{
  "d_model": 160,
  "norm_place": "pre",
  "init_std_qkv": 0.04,
  "beta1": 0.9,
  "decay_shape": "linear",
  "batch_tokens": 32768,
  "seq_len": 256
}
MLP neurons of a small language model. Each row is named by its layer, matrix (gate and up: input weights) and neuron, and shows model dimensions 64-127. Each number is 200 + 20 x the weight over its row's rms, rounded and kept within 0 to 999. A neuron's up and down rows have the sign that makes its largest values positive.
After each neuron's rows, "fires after" lists the tokens most often just before its 100 highest values on Wikipedia text that the model never trained on.

L5.gate94,174,216,191,201,179,203,188,218,193,208,200,189,210,200,241,193,169,196,223,176,198,233,195,194,203,229,252,208,182,208,167,196,206,179,198,174,226,208,190,176,181,187,186,207,212,213,199,198,198,236,227,223,198,181,186,204,182,190,216,225,194,189,186,210
L5.up94,206,174,211,204,194,197,214,228,211,195,195,210,193,181,206,163,230,225,216,212,214,197,228,195,218,213,218,199,173,167,202,237,228,224,162,196,164,157,190,184,186,205,158,222,237,190,192,183,168,230,210,210,223,206,221,169,218,179,210,212,222,211,127,193
fires after: " R", "ail", "ep", "ac", "|", " b"

L4.gate138,207,198,190,238,225,219,216,176,227,218,204,213,187,218,166,215,202,184,223,201,210,197,187,170,179,160,215,201,187,225,223,223,172,167,177,165,198,188,209,166,179,216,200,174,183,181,194,205,231,196,176,171,210,175,221,196,176,203,196,210,182,193,198,208
L4.up138,169,181,195,215,247,208,206,190,223,211,175,219,173,233,186,204,172,171,216,205,226,221,185,192,174,161,201,224,166,197,206,222,163,171,184,173,212,198,215,183,208,204,232,181,180,180,220,205,198,191,163,180,208,178,205,192,173,179,201,200,198,228,212,232
fires after: " D", " F", " M", " K", "or", " T"

L23.gate432,165,201,177,169,221,179,190,205,168,205,194,212,230,202,192,194,221,209,203,179,202,201,201,201,215,190,206,147,222,215,198,216,183,193,177,199,193,214,223,191,157,187,195,215,216,211,186,218,226,192,212,196,182,179,188,187,139,202,174,229,171,217,204,175
L23.up432,179,246,184,190,205,186,226,217,198,221,191,191,204,216,169,194,231,195,218,168,241,218,199,181,210,188,211,194,222,238,178,218,193,151,195,158,157,191,210,204,170,195,201,191,192,194,213,170,182,185,218,177,194,172,191,202,223,220,184,204,199,226,192,188
fires after: " V", " B", " P", "ov", " J", " v"

L23.gate254,203,181,252,199,190,168,192,218,215,211,177,193,181,159,183,188,210,198,216,200,182,153,198,176,185,230,199,193,183,182,225,169,223,220,171,237,230,222,192,193,218,188,214,191,190,217,179,204,198,177,187,187,207,200,191,236,200,210,221,159,209,211,199,212
L23.up254,205,238,205,202,202,194,212,180,199,197,210,209,219,211,214,196,195,219,192,221,201,218,176,164,176,237,197,198,214,200,248,189,192,186,189,246,152,209,198,211,229,187,231,194,206,187,204,193,200,188,231,203,196,158,207,216,211,195,192,186,219,238,150,200
fires after: "p", " F", "c", " Con", " c", "og"

L20.gate358,215,202,212,186,183,195,190,209,210,198,149,176,180,167,224,180,188,213,237,181,179,147,223,180,189,212,196,201,193,213,216,213,182,222,200,213,241,223,190,186,166,157,156,202,189,180,211,188,190,217,201,188,220,199,224,191,201,213,196,204,191,180,207,205
L20.up358,193,195,152,174,206,211,210,179,208,168,239,239,192,223,171,173,191,220,181,232,213,186,231,209,221,182,262,205,204,196,218,183,204,207,207,205,194,197,236,223,208,205,236,213,204,208,177,216,201,227,163,193,204,188,173,212,185,212,184,196,198,188,175,217
fires after: " o", "O", " O", " de", "t", "b"

L19.gate167,199,203,185,193,207,191,170,213,204,191,216,195,220,209,161,190,226,200,216,210,173,188,203,188,232,166,209,199,214,198,190,210,237,188,196,225,181,186,196,176,220,197,172,196,209,224,233,170,211,195,177,168,215,168,214,225,197,199,213,214,184,192,190,206
L19.up167,162,191,189,230,214,210,201,206,190,214,208,227,209,213,182,208,190,217,159,213,186,208,211,187,177,198,217,218,240,202,194,188,236,197,202,216,224,226,222,209,204,209,187,193,179,201,206,190,252,196,203,203,185,159,151,218,179,181,222,222,200,197,169,223
fires after: "-", " \"", "==", " un", "==="

L3.gate181,204,194,225,210,210,229,158,155,174,202,220,216,209,205,237,169,168,228,170,194,198,212,240,190,187,237,234,157,218,184,200,225,209,165,171,199,202,218,198,216,192,175,214,194,218,175,197,197,162,219,191,208,197,175,200,210,210,177,211,228,199,172,170,212
L3.up181,183,204,167,186,208,224,182,215,183,177,233,218,179,196,166,188,251,192,183,204,193,248,180,190,191,232,244,169,210,205,209,189,204,190,189,205,168,222,195,218,151,198,183,168,200,204,197,193,186,214,230,186,177,238,206,213,181,191,215,205,190,237,203,205
fires after: " L", " R", "R", "ou", " r", "L"

L3.gate264,216,219,221,207,197,214,186,175,206,185,198,211,194,185,192,206,189,193,199,203,160,231,221,172,190,220,204,152,225,182,232,221,263,211,177,182,202,211,226,212,181,194,226,198,220,194,190,165,160,195,207,180,202,189,215,197,187,164,256,165,140,194,185,189
L3.up264,210,209,224,217,164,205,183,213,167,191,234,220,185,192,231,186,189,189,201,203,223,173,222,197,186,229,174,195,207,199,188,221,195,195,201,174,200,214,176,217,195,127,219,205,192,196,172,204,235,205,225,213,184,222,221,180,196,170,206,236,184,217,185,208
fires after: " L", "T", " T", "ot", "L", " St"

L22.gate160,201,173,188,223,179,233,236,208,194,200,177,230,199,207,218,210,206,206,186,192,200,183,189,181,222,224,218,166,203,237,190,172,170,196,230,215,197,193,166,185,209,227,200,209,191,225,219,210,213,221,187,205,161,199,197,203,186,203,188,219,217,236,230,185
L22.up160,242,189,206,186,176,248,171,186,203,200,192,198,202,183,176,212,258,172,165,206,201,191,184,190,174,214,208,214,202,165,210,196,202,173,237,187,194,181,171,187,189,193,234,210,192,190,188,206,170,181,211,204,208,157,211,180,194,188,247,213,217,178,203,194
fires after: " l", " n", " N", " m", " c", " L"

L17.gate337,204,204,216,235,161,238,192,192,214,195,190,169,187,197,212,205,150,169,231,212,204,216,220,201,190,239,247,189,221,198,203,188,265,197,207,183,206,212,183,209,184,193,206,209,193,180,172,199,218,195,188,197,196,231,181,165,228,179,238,184,183,165,183,202
L17.up337,194,209,203,224,204,167,198,208,210,195,199,228,206,170,182,220,197,202,240,202,232,221,228,203,206,205,224,244,200,191,199,174,212,199,194,206,254,191,208,214,196,170,220,185,178,252,193,211,239,203,221,212,221,188,199,202,202,185,225,230,228,167,210,188
fires after: " |", " ", ".", "=="

L3.gate282,228,201,177,207,188,203,211,215,209,182,221,217,219,210,201,184,222,202,185,198,217,173,219,191,186,176,187,193,197,151,200,188,181,184,166,208,227,185,211,194,213,168,186,220,209,210,211,206,239,164,186,185,168,202,214,232,254,230,231,222,220,194,188,182
L3.up282,208,207,204,169,227,195,195,188,208,233,217,197,208,194,199,168,204,230,168,222,195,237,219,207,224,203,185,214,232,218,190,245,198,157,222,224,198,183,199,183,212,201,174,232,229,202,201,244,167,186,162,205,216,167,204,203,182,215,195,203,196,198,220,219
fires after: " comp", " It", " which", "p", "in", "\""

L4.gate410,208,225,177,220,211,228,190,204,185,247,175,193,204,216,146,202,208,207,200,181,204,170,228,256,208,177,180,197,212,171,199,218,222,162,190,191,215,201,203,198,181,204,178,224,188,207,192,164,182,187,187,224,192,179,212,173,176,181,184,218,168,181,205,211
L4.up410,183,148,174,167,178,193,226,238,186,196,177,176,210,230,216,186,211,214,222,217,197,190,215,221,178,216,182,189,216,196,185,219,191,228,181,211,206,177,174,218,216,202,224,168,204,242,191,151,229,234,209,211,185,213,207,179,198,202,188,198,150,238,216,206
fires after: "oin", " J", " P", " g", "et", "ic"

L8.gate390,213,194,204,202,219,240,175,196,192,200,199,197,235,205,187,201,191,210,208,204,200,175,220,219,199,196,191,200,211,224,180,203,235,190,222,198,190,188,217,198,206,195,241,184,181,189,189,215,191,199,222,205,204,212,204,194,221,230,198,196,147,242,200,186
L8.up390,213,197,215,195,193,236,220,229,181,182,208,202,178,248,229,183,202,182,206,173,186,202,207,154,189,232,230,186,224,155,191,188,181,239,200,220,187,210,237,168,176,203,179,219,213,173,185,167,226,181,186,204,165,201,214,185,197,210,219,173,209,221,196,218
fires after: "ra", " n", "o", " e", "ou", " s"

L22.gate223,186,171,221,223,192,243,164,193,220,186,178,197,180,221,224,197,207,226,197,156,219,218,194,203,185,187,184,186,187,201,200,216,206,203,167,198,221,186,185,183,173,194,208,184,191,223,200,175,220,197,178,193,156,213,222,232,192,198,215,228,172,172,214,212
L22.up223,218,173,203,207,206,237,213,194,207,165,211,197,203,208,185,225,220,236,200,155,197,160,176,165,189,185,214,210,166,214,193,204,179,223,203,190,191,217,176,210,181,179,198,194,216,203,238,179,197,201,180,188,181,190,196,209,163,192,216,183,195,193,214,170
fires after: " b", " B", " S", " s", " t", "s"

L20.gate169,219,221,215,214,177,171,197,217,199,218,178,191,180,162,186,205,217,208,178,206,209,201,191,190,139,172,196,209,211,205,216,173,193,182,188,240,220,216,214,201,177,216,228,167,205,184,182,210,176,181,174,194,201,200,180,203,211,232,184,176,166,189,218,203
L20.up169,211,211,204,197,167,207,207,185,200,218,228,209,194,181,204,218,210,235,177,195,198,212,177,164,176,219,192,215,193,209,204,202,194,228,196,239,197,206,193,188,189,224,198,178,211,203,184,143,220,209,206,242,187,177,211,183,190,190,205,190,225,240,216,193
fires after: " C", " P", "C", " c", " I"

L2.gate424,201,170,205,220,226,222,180,173,166,183,219,168,242,220,185,185,198,200,220,215,209,201,218,224,161,216,209,209,198,193,171,223,189,219,201,179,187,181,174,197,195,192,186,162,198,225,187,211,198,231,185,165,222,171,238,208,171,196,212,216,223,200,211,178
L2.up424,222,200,200,194,185,224,206,215,161,196,201,188,184,192,194,226,199,186,205,209,233,172,187,226,149,216,211,218,220,203,175,229,231,210,208,215,220,195,160,196,180,189,195,182,202,232,206,201,212,186,222,170,204,186,218,187,198,201,172,218,200,222,222,180
fires after: "le", "an", "or", "ar", "id"

L15.gate405,205,200,207,227,166,236,172,184,230,186,202,172,194,189,188,205,169,190,212,215,181,154,237,197,187,165,208,194,208,187,184,178,212,182,206,221,214,179,184,209,205,197,203,191,234,179,154,204,216,195,202,200,209,185,179,155,172,230,210,206,191,197,211,216
L15.up405,179,203,194,222,219,200,211,219,159,175,167,196,237,207,130,206,174,184,222,199,241,163,203,236,187,209,207,205,205,196,186,227,194,213,251,207,237,224,208,197,216,192,211,223,206,186,206,204,182,219,214,204,163,185,217,186,197,188,207,176,218,194,227,215
fires after: " "

L5.gate328,181,191,197,193,208,230,198,182,197,179,173,188,221,178,174,199,188,194,218,208,214,206,202,201,204,206,170,147,176,221,178,223,178,214,198,228,216,188,209,215,230,202,178,189,182,232,194,203,191,214,201,201,227,175,214,188,180,193,183,200,193,193,191,169
L5.up328,161,222,227,183,210,210,183,182,162,156,240,195,197,181,176,193,193,193,204,186,200,228,244,170,208,209,224,200,198,202,224,204,215,234,178,163,175,181,200,182,186,213,187,193,205,170,209,176,217,157,219,188,213,204,190,207,198,203,221,193,187,181,203,208
fires after: " S", "tern", "ec", "\n\n", " w"

L6.gate3,170,195,169,182,229,218,184,174,200,219,219,181,214,197,190,178,197,224,195,214,222,219,211,153,202,208,207,194,215,225,184,201,241,214,216,185,203,231,189,190,201,195,208,214,186,197,190,179,211,210,195,169,201,200,219,184,180,175,232,226,170,193,217,182
L6.up3,216,195,198,214,179,274,217,221,183,182,189,203,188,190,180,216,205,215,205,193,195,166,189,141,196,222,221,159,202,203,204,226,182,224,189,217,210,225,193,190,199,157,185,229,185,197,200,193,222,187,209,183,224,208,208,204,216,178,211,204,219,174,170,211
fires after: " S", "-", "ou", " s", " R", "S"

L23.gate28,172,190,203,239,189,198,227,196,178,209,216,229,225,206,180,153,186,180,198,182,203,199,223,217,215,162,181,185,164,207,187,214,241,208,193,224,231,193,228,198,213,216,219,211,163,203,190,232,178,170,137,199,212,212,199,208,223,197,194,225,198,204,212,234
L23.up28,198,224,191,191,217,214,175,211,174,205,177,215,203,239,182,204,204,203,173,217,197,202,190,153,205,171,219,167,204,191,217,214,179,223,195,204,179,208,215,207,192,196,226,239,216,191,197,216,212,222,214,186,211,207,196,208,219,188,175,196,181,190,163,202
fires after: " wh", " m", " M", "u", "re", " bu"

L22.gate398,193,209,190,192,193,158,190,195,175,187,199,184,228,175,213,231,197,226,195,154,188,186,158,154,186,189,207,164,202,213,212,212,188,220,195,199,206,213,206,249,187,176,205,174,176,200,185,212,186,177,201,150,218,175,185,188,188,181,185,213,212,173,189,178
L22.up398,156,217,206,195,215,219,191,181,184,210,219,200,205,231,200,177,217,211,197,186,217,222,197,183,195,178,249,190,214,165,172,211,211,203,199,187,194,214,219,198,169,227,169,208,166,195,191,209,207,176,186,189,202,223,202,228,181,203,209,251,194,213,187,223
fires after: " B", " V", " G", " S", " R", " b"

L3.gate145,238,181,238,220,228,229,179,182,218,185,185,190,204,197,167,207,190,179,194,207,188,205,209,227,167,195,217,206,206,220,238,210,209,210,197,180,191,202,202,219,192,193,213,185,207,199,236,174,158,204,216,184,248,200,207,159,171,181,220,195,188,194,192,195
L3.up145,216,225,204,189,183,204,198,195,195,211,197,204,198,225,222,185,228,194,189,179,235,183,212,145,182,192,215,169,232,193,208,230,231,223,219,204,185,211,164,219,215,200,228,183,178,191,163,217,200,235,182,202,242,219,228,155,193,178,243,216,211,179,194,201
fires after: " T", "ele", " S", "T", "y"

L23.gate157,183,168,201,203,223,168,195,223,216,221,176,200,180,178,176,216,188,170,238,213,203,170,185,228,180,175,195,198,190,197,208,210,244,213,192,214,243,201,193,201,218,214,229,231,175,197,217,220,202,176,162,187,201,191,232,202,176,188,220,180,208,206,201,214
L23.up157,209,201,206,223,244,191,203,193,200,206,193,169,188,257,212,187,204,224,210,193,209,196,188,198,215,198,180,218,195,201,218,177,187,192,166,197,204,204,199,197,224,203,163,206,228,242,184,187,230,200,195,209,175,196,163,233,160,200,233,210,216,212,178,183
fires after: " dis", " C", "\\", " c", " in", "c"

L23.gate309,204,184,228,197,176,167,208,195,225,163,172,221,192,197,173,190,169,204,203,162,196,174,160,189,178,181,191,170,188,207,196,201,204,217,210,200,215,165,210,200,191,209,201,192,216,181,209,194,233,191,227,197,191,183,206,211,183,219,194,178,211,193,208,197
L23.up309,171,206,201,199,198,171,217,195,225,185,210,180,199,180,181,207,212,208,202,156,190,209,219,198,169,194,183,206,223,253,164,203,200,202,176,186,182,165,209,228,213,184,208,187,217,201,224,172,204,195,243,201,181,181,190,200,183,203,150,213,213,213,181,195
fires after: " B", " D", " V", " v", " d"

L4.gate350,187,167,186,177,236,210,178,199,207,228,224,198,234,199,176,179,191,215,196,219,204,240,209,204,184,169,192,154,193,244,202,214,185,194,202,197,223,215,222,202,216,178,186,206,182,201,165,214,233,198,201,228,201,148,232,185,184,161,190,206,207,188,187,198
L4.up350,219,196,198,185,228,197,189,196,212,202,205,157,201,196,209,236,185,235,191,217,171,239,177,216,195,173,197,154,194,218,149,188,210,207,196,218,213,203,216,200,234,184,154,224,220,214,154,189,223,196,214,184,199,211,172,183,188,189,205,193,146,199,184,199
fires after: " R", " r", "ad"

L22.gate393,216,194,175,217,214,185,197,156,203,221,174,228,202,197,199,201,233,159,179,172,198,167,191,189,157,199,232,206,229,197,216,206,206,222,196,197,204,176,187,192,185,187,165,208,212,229,174,201,213,190,177,193,213,177,219,190,207,220,212,184,206,185,203,176
L22.up393,197,250,231,218,200,201,179,202,239,228,182,210,150,198,226,192,189,206,195,174,211,208,210,192,159,205,206,182,191,187,204,211,160,213,201,188,218,230,187,195,223,193,192,184,182,170,156,175,201,185,190,193,190,183,179,219,183,218,218,204,215,234,229,207
fires after: " M", " f", "^{", " U", " ", " F"

L22.gate63,212,223,177,235,157,198,190,195,214,191,198,196,177,197,175,175,215,210,232,180,207,182,184,206,189,205,196,190,214,226,200,195,200,183,183,195,204,205,186,224,185,198,229,200,194,205,174,219,175,171,213,196,234,169,202,202,208,217,244,170,212,225,211,201
L22.up63,210,201,214,238,169,191,230,200,201,230,216,218,202,186,195,212,174,236,200,208,180,183,194,188,218,199,165,199,189,220,224,182,179,213,194,218,224,177,177,179,221,184,170,190,197,202,194,215,190,231,202,214,178,213,206,205,211,177,195,182,194,198,241,201
fires after: "ec", " c", " C", " H", " h", " "

L20.gate221,215,208,222,211,156,227,150,191,177,200,188,203,203,179,152,180,174,177,217,198,197,220,185,183,244,187,206,193,219,178,198,226,201,177,187,212,192,200,207,177,172,169,197,212,170,173,225,245,225,197,180,180,179,201,229,196,188,231,209,217,199,199,198,184
L20.up221,215,211,234,206,164,203,175,192,163,189,187,194,193,201,227,227,214,229,205,195,223,186,198,180,176,207,189,142,187,166,198,223,184,185,196,162,226,228,186,182,187,202,197,169,181,196,208,175,216,213,241,209,201,193,151,191,215,197,217,190,242,179,195,174
fires after: " l", " ra", "iv", " le", " ind"

L2.gate266,192,158,202,227,209,209,194,204,227,174,178,224,201,217,179,235,225,163,195,216,200,175,236,244,188,206,210,191,218,222,202,233,230,191,196,191,189,186,183,196,212,192,196,203,211,196,196,174,192,178,199,201,212,204,185,182,209,225,227,193,199,222,225,194
L2.up266,210,200,201,219,232,227,206,219,194,194,213,233,242,202,181,219,209,179,193,197,231,171,223,219,174,203,223,155,201,238,203,214,216,191,227,196,165,184,197,204,185,196,185,213,223,167,182,180,198,176,186,173,181,189,181,174,196,215,214,206,224,212,225,245
fires after: " ", "–", "199", "201"

L4.gate235,187,230,187,207,247,194,221,171,211,182,171,198,210,205,191,194,184,180,222,235,189,179,207,194,208,183,188,174,205,174,210,176,206,190,211,232,205,172,217,197,230,164,182,178,178,194,178,224,197,187,220,185,218,205,185,179,186,206,188,221,168,201,212,193
L4.up235,170,207,226,208,157,167,177,206,198,165,200,178,180,185,184,188,159,205,251,226,198,201,250,175,208,209,193,225,211,224,178,205,225,252,187,184,195,201,199,237,197,194,244,191,195,202,196,176,187,194,175,160,206,201,200,174,190,186,193,215,181,201,247,221
fires after: " s", " S", " w", "oc", "rit"

L20.gate444,219,198,197,182,157,188,185,196,188,180,185,188,203,183,162,187,186,226,239,203,192,192,232,232,205,208,220,216,209,194,229,227,210,206,196,204,220,205,190,165,164,177,181,186,222,200,182,221,191,214,188,158,196,180,171,209,170,179,193,161,198,137,163,172
L20.up444,209,186,152,192,189,204,209,199,197,184,217,219,205,195,230,202,209,249,201,186,180,187,210,206,211,263,223,208,179,192,213,193,217,207,188,220,177,235,198,163,177,211,228,185,193,211,175,217,187,199,215,203,219,201,191,186,194,195,219,193,202,230,214,217
fires after: " tr", "ab", " o", " O", "ro", "ep"

L3.gate241,201,216,227,208,175,211,167,186,184,228,186,185,250,203,181,152,200,205,174,185,211,226,232,168,184,214,180,159,242,199,182,230,198,197,195,222,184,236,190,217,172,190,175,204,218,194,187,211,223,217,203,193,257,167,235,176,173,180,202,201,174,204,178,206
L3.up241,206,192,207,161,206,202,200,212,191,209,200,213,165,212,207,258,187,200,166,202,185,243,181,155,212,163,201,155,206,215,179,191,209,207,181,194,217,230,220,221,177,217,194,207,189,208,163,219,185,218,205,202,197,207,190,199,195,182,229,199,186,146,197,167
fires after: " R", " A", "ep", "R", " r", "at"

L22.gate78,187,221,184,206,168,196,182,212,187,215,200,201,190,203,213,160,191,214,229,192,195,218,224,180,203,223,194,183,220,226,195,216,212,193,192,201,203,183,210,164,179,197,207,191,197,215,216,241,198,204,191,204,192,230,208,223,185,188,189,205,202,231,211,219
L22.up78,203,203,211,195,194,181,176,140,150,202,205,194,209,181,177,169,201,190,213,184,208,178,172,175,183,213,206,177,225,217,191,187,191,156,199,212,217,243,200,189,179,183,203,172,157,184,226,210,240,207,208,170,174,182,180,207,216,194,164,173,215,223,192,192
fires after: "t", "v", " ra", "iv", "er", " ev"

L19.gate322,194,193,191,191,198,206,189,207,202,167,209,203,197,200,176,172,194,189,216,194,198,185,175,174,176,140,213,182,219,171,193,211,206,181,197,238,205,221,217,198,169,199,194,201,204,246,245,216,204,209,184,174,206,185,193,227,168,197,164,221,211,167,248,203
L19.up322,175,194,223,190,212,227,192,221,182,188,203,231,192,238,209,152,197,177,166,199,195,186,210,205,164,171,181,193,209,196,194,204,218,210,212,182,210,248,210,204,197,169,185,168,200,194,198,197,212,226,194,178,235,205,217,190,178,166,211,208,219,179,197,213
fires after: " (", "-", " re", " \"", " a"

L21.gate85,206,182,178,227,181,175,165,168,236,196,220,205,230,183,222,210,199,211,206,232,201,211,183,231,226,185,206,194,165,193,197,235,170,193,170,200,204,194,209,187,198,196,203,169,202,225,220,206,161,170,184,199,209,214,201,193,181,180,215,195,191,182,226,210
L21.up85,248,183,212,176,181,186,184,193,202,209,210,186,182,186,167,191,211,213,183,219,168,211,155,225,195,183,177,203,163,222,186,222,183,185,191,208,212,154,202,223,193,175,189,213,176,198,202,184,213,168,199,193,190,203,173,210,181,207,233,209,178,183,252,195
fires after: " P", " p", " S", " E", "P"

L3.gate258,202,180,197,221,198,223,221,215,168,168,160,182,200,220,216,215,211,209,185,174,186,212,222,229,197,210,219,199,207,190,179,228,206,195,182,191,196,198,170,192,216,206,216,167,173,193,148,216,199,202,177,214,177,192,223,196,235,202,206,203,221,196,177,214
L3.up258,181,209,206,205,217,201,190,230,174,191,192,185,192,184,172,185,190,190,172,196,213,190,206,180,215,193,210,184,197,179,178,234,195,216,174,192,190,226,213,188,255,227,195,189,213,162,172,187,203,187,230,187,190,208,199,178,200,184,182,214,221,234,152,219
fires after: ".\n\n", " |\n\n", "\n\n", "==\n\n", "==\n"

L4.gate423,193,181,190,190,208,196,206,193,172,221,191,173,248,226,221,205,196,217,157,162,238,236,213,223,197,168,200,217,194,175,217,203,205,220,189,147,197,190,188,196,183,203,173,195,200,190,213,202,209,188,190,162,201,211,190,203,202,200,228,202,197,198,208,170
L4.up423,185,191,207,206,222,189,178,182,171,235,230,204,234,187,184,145,200,222,191,195,213,179,246,231,196,205,204,190,216,196,184,204,177,183,196,211,208,181,212,213,208,201,190,206,167,199,200,210,200,188,174,199,187,181,235,226,208,197,165,181,175,205,180,206
fires after: " m", " comp", " Comm", " cl", " Cl", "p"

L22.gate413,210,160,209,212,194,204,204,202,199,198,208,199,196,188,188,193,186,179,178,203,214,170,195,217,202,228,194,207,208,234,237,128,208,164,209,219,237,226,190,207,193,201,200,232,180,213,225,235,189,168,183,207,196,205,204,194,198,180,187,197,240,189,239,214
L22.up413,197,226,195,191,175,196,191,195,161,176,216,200,188,195,197,199,209,153,214,218,213,193,196,191,214,229,214,174,207,177,227,188,197,188,216,173,205,211,170,196,189,190,230,191,180,195,185,194,166,202,230,201,166,261,229,198,182,202,202,237,171,202,229,189
fires after: " l", " L", " num", "n"

L22.gate376,200,193,223,250,191,189,194,189,174,223,161,206,238,227,172,179,196,190,217,196,206,191,227,232,183,186,197,173,214,195,216,162,180,199,172,197,169,171,209,227,229,202,219,156,186,218,184,198,208,147,206,164,210,191,215,206,181,193,182,203,177,225,211,217
L22.up376,199,202,210,162,178,231,207,218,165,196,160,197,213,183,197,210,205,195,220,215,194,173,180,216,198,240,205,220,220,177,189,227,196,196,189,197,169,198,177,158,200,212,181,159,183,187,221,168,211,204,202,202,188,175,164,196,230,202,183,191,210,230,185,213
fires after: " p", " g", " v", " P"

L3.gate417,256,231,215,182,224,263,217,188,177,177,188,207,201,194,192,203,188,210,216,208,181,184,214,211,196,203,200,209,206,199,224,186,236,192,183,149,172,202,186,225,189,208,231,206,205,163,215,160,174,189,215,186,206,213,198,196,213,203,236,196,191,203,168,204
L3.up417,193,155,174,220,200,220,199,191,189,225,224,231,181,204,227,196,190,189,179,213,208,221,179,133,206,192,193,168,206,209,217,197,194,180,175,169,167,228,148,203,215,172,196,212,223,208,200,186,198,187,228,194,188,207,192,189,211,201,182,197,158,215,203,210
fires after: " T", "T", " b", "it"

L21.gate290,186,160,245,227,224,226,163,164,226,193,209,216,174,199,165,178,203,213,217,187,213,200,195,236,187,213,218,203,208,195,196,232,236,208,159,192,249,201,185,201,187,188,175,186,234,204,201,224,198,194,218,176,234,214,185,205,195,204,218,213,200,213,181,182
L21.up290,220,204,203,181,201,166,174,222,195,188,225,179,241,209,218,229,200,173,246,185,225,214,187,204,198,221,164,219,207,208,196,182,184,188,255,205,209,145,193,198,200,221,188,212,242,222,202,227,201,216,223,186,195,175,199,192,180,230,199,191,223,206,207,169
fires after: " ch", "le", "an", " Ch", "en", "ac"

L19.gate222,211,187,216,189,199,219,234,204,192,205,188,211,196,192,200,207,167,211,223,186,157,203,183,181,220,171,215,187,207,154,170,202,214,187,192,199,193,204,210,172,243,188,181,179,204,204,196,198,198,178,218,191,179,205,210,195,224,163,231,179,211,155,157,211
L19.up222,181,208,151,178,179,192,180,237,233,192,186,188,211,203,186,195,198,211,205,170,199,193,232,203,168,199,211,209,187,206,219,206,181,179,175,171,167,221,217,196,194,170,189,197,219,160,215,201,184,168,213,198,185,217,198,194,203,200,212,238,205,191,151,224
fires after: "\n\n", " |\n\n", ".\n\n", ",", " is", "W"

L19.gate412,203,186,191,233,183,177,222,193,208,196,208,202,186,186,136,190,185,196,221,220,211,196,215,183,208,172,217,205,187,192,198,186,203,180,180,231,214,197,197,192,213,175,211,186,246,222,194,215,163,187,208,190,249,191,175,222,169,194,220,187,155,192,203,195
L19.up412,174,182,239,196,204,207,231,204,204,207,198,218,222,205,170,211,209,170,195,215,229,189,212,187,210,189,177,172,194,201,189,193,215,194,211,170,265,188,217,202,194,232,203,209,197,214,172,201,219,185,167,201,203,195,190,242,166,195,220,175,202,246,195,217
fires after: " ", " (", "-", " \""

L21.gate198,230,206,192,228,202,198,198,211,184,231,195,198,200,189,203,188,180,171,231,168,191,229,155,190,158,204,213,170,222,206,197,189,187,211,191,227,190,180,223,204,182,211,190,232,188,181,216,207,190,234,197,236,193,193,208,194,190,203,208,220,184,149,202,193
L21.up198,213,188,174,232,177,212,214,206,186,231,221,241,197,193,208,205,179,210,201,198,202,222,168,190,146,193,224,197,190,175,213,237,192,223,149,225,190,201,205,185,181,199,181,237,234,223,194,203,196,201,198,245,215,203,234,203,204,210,209,203,171,174,193,199
fires after: " ", "|", "rom", " M", " R"

L6.gate104,161,179,178,181,182,211,218,201,199,186,171,194,222,209,188,224,164,179,217,186,183,201,198,213,197,217,158,204,199,198,166,225,194,183,179,210,185,220,163,182,246,199,199,199,212,220,179,210,187,208,194,189,189,233,229,169,206,185,200,196,185,249,190,206
L6.up104,232,152,229,213,245,188,182,221,198,209,163,206,211,191,206,211,209,230,199,208,176,195,230,208,194,226,183,180,203,190,190,197,212,181,193,191,207,230,217,189,202,181,201,189,223,181,151,181,181,189,207,201,175,203,193,189,220,181,196,226,212,208,131,189
fires after: ".\n\n", " |\n\n", "\n\n", "==\n\n", "==", "==\n"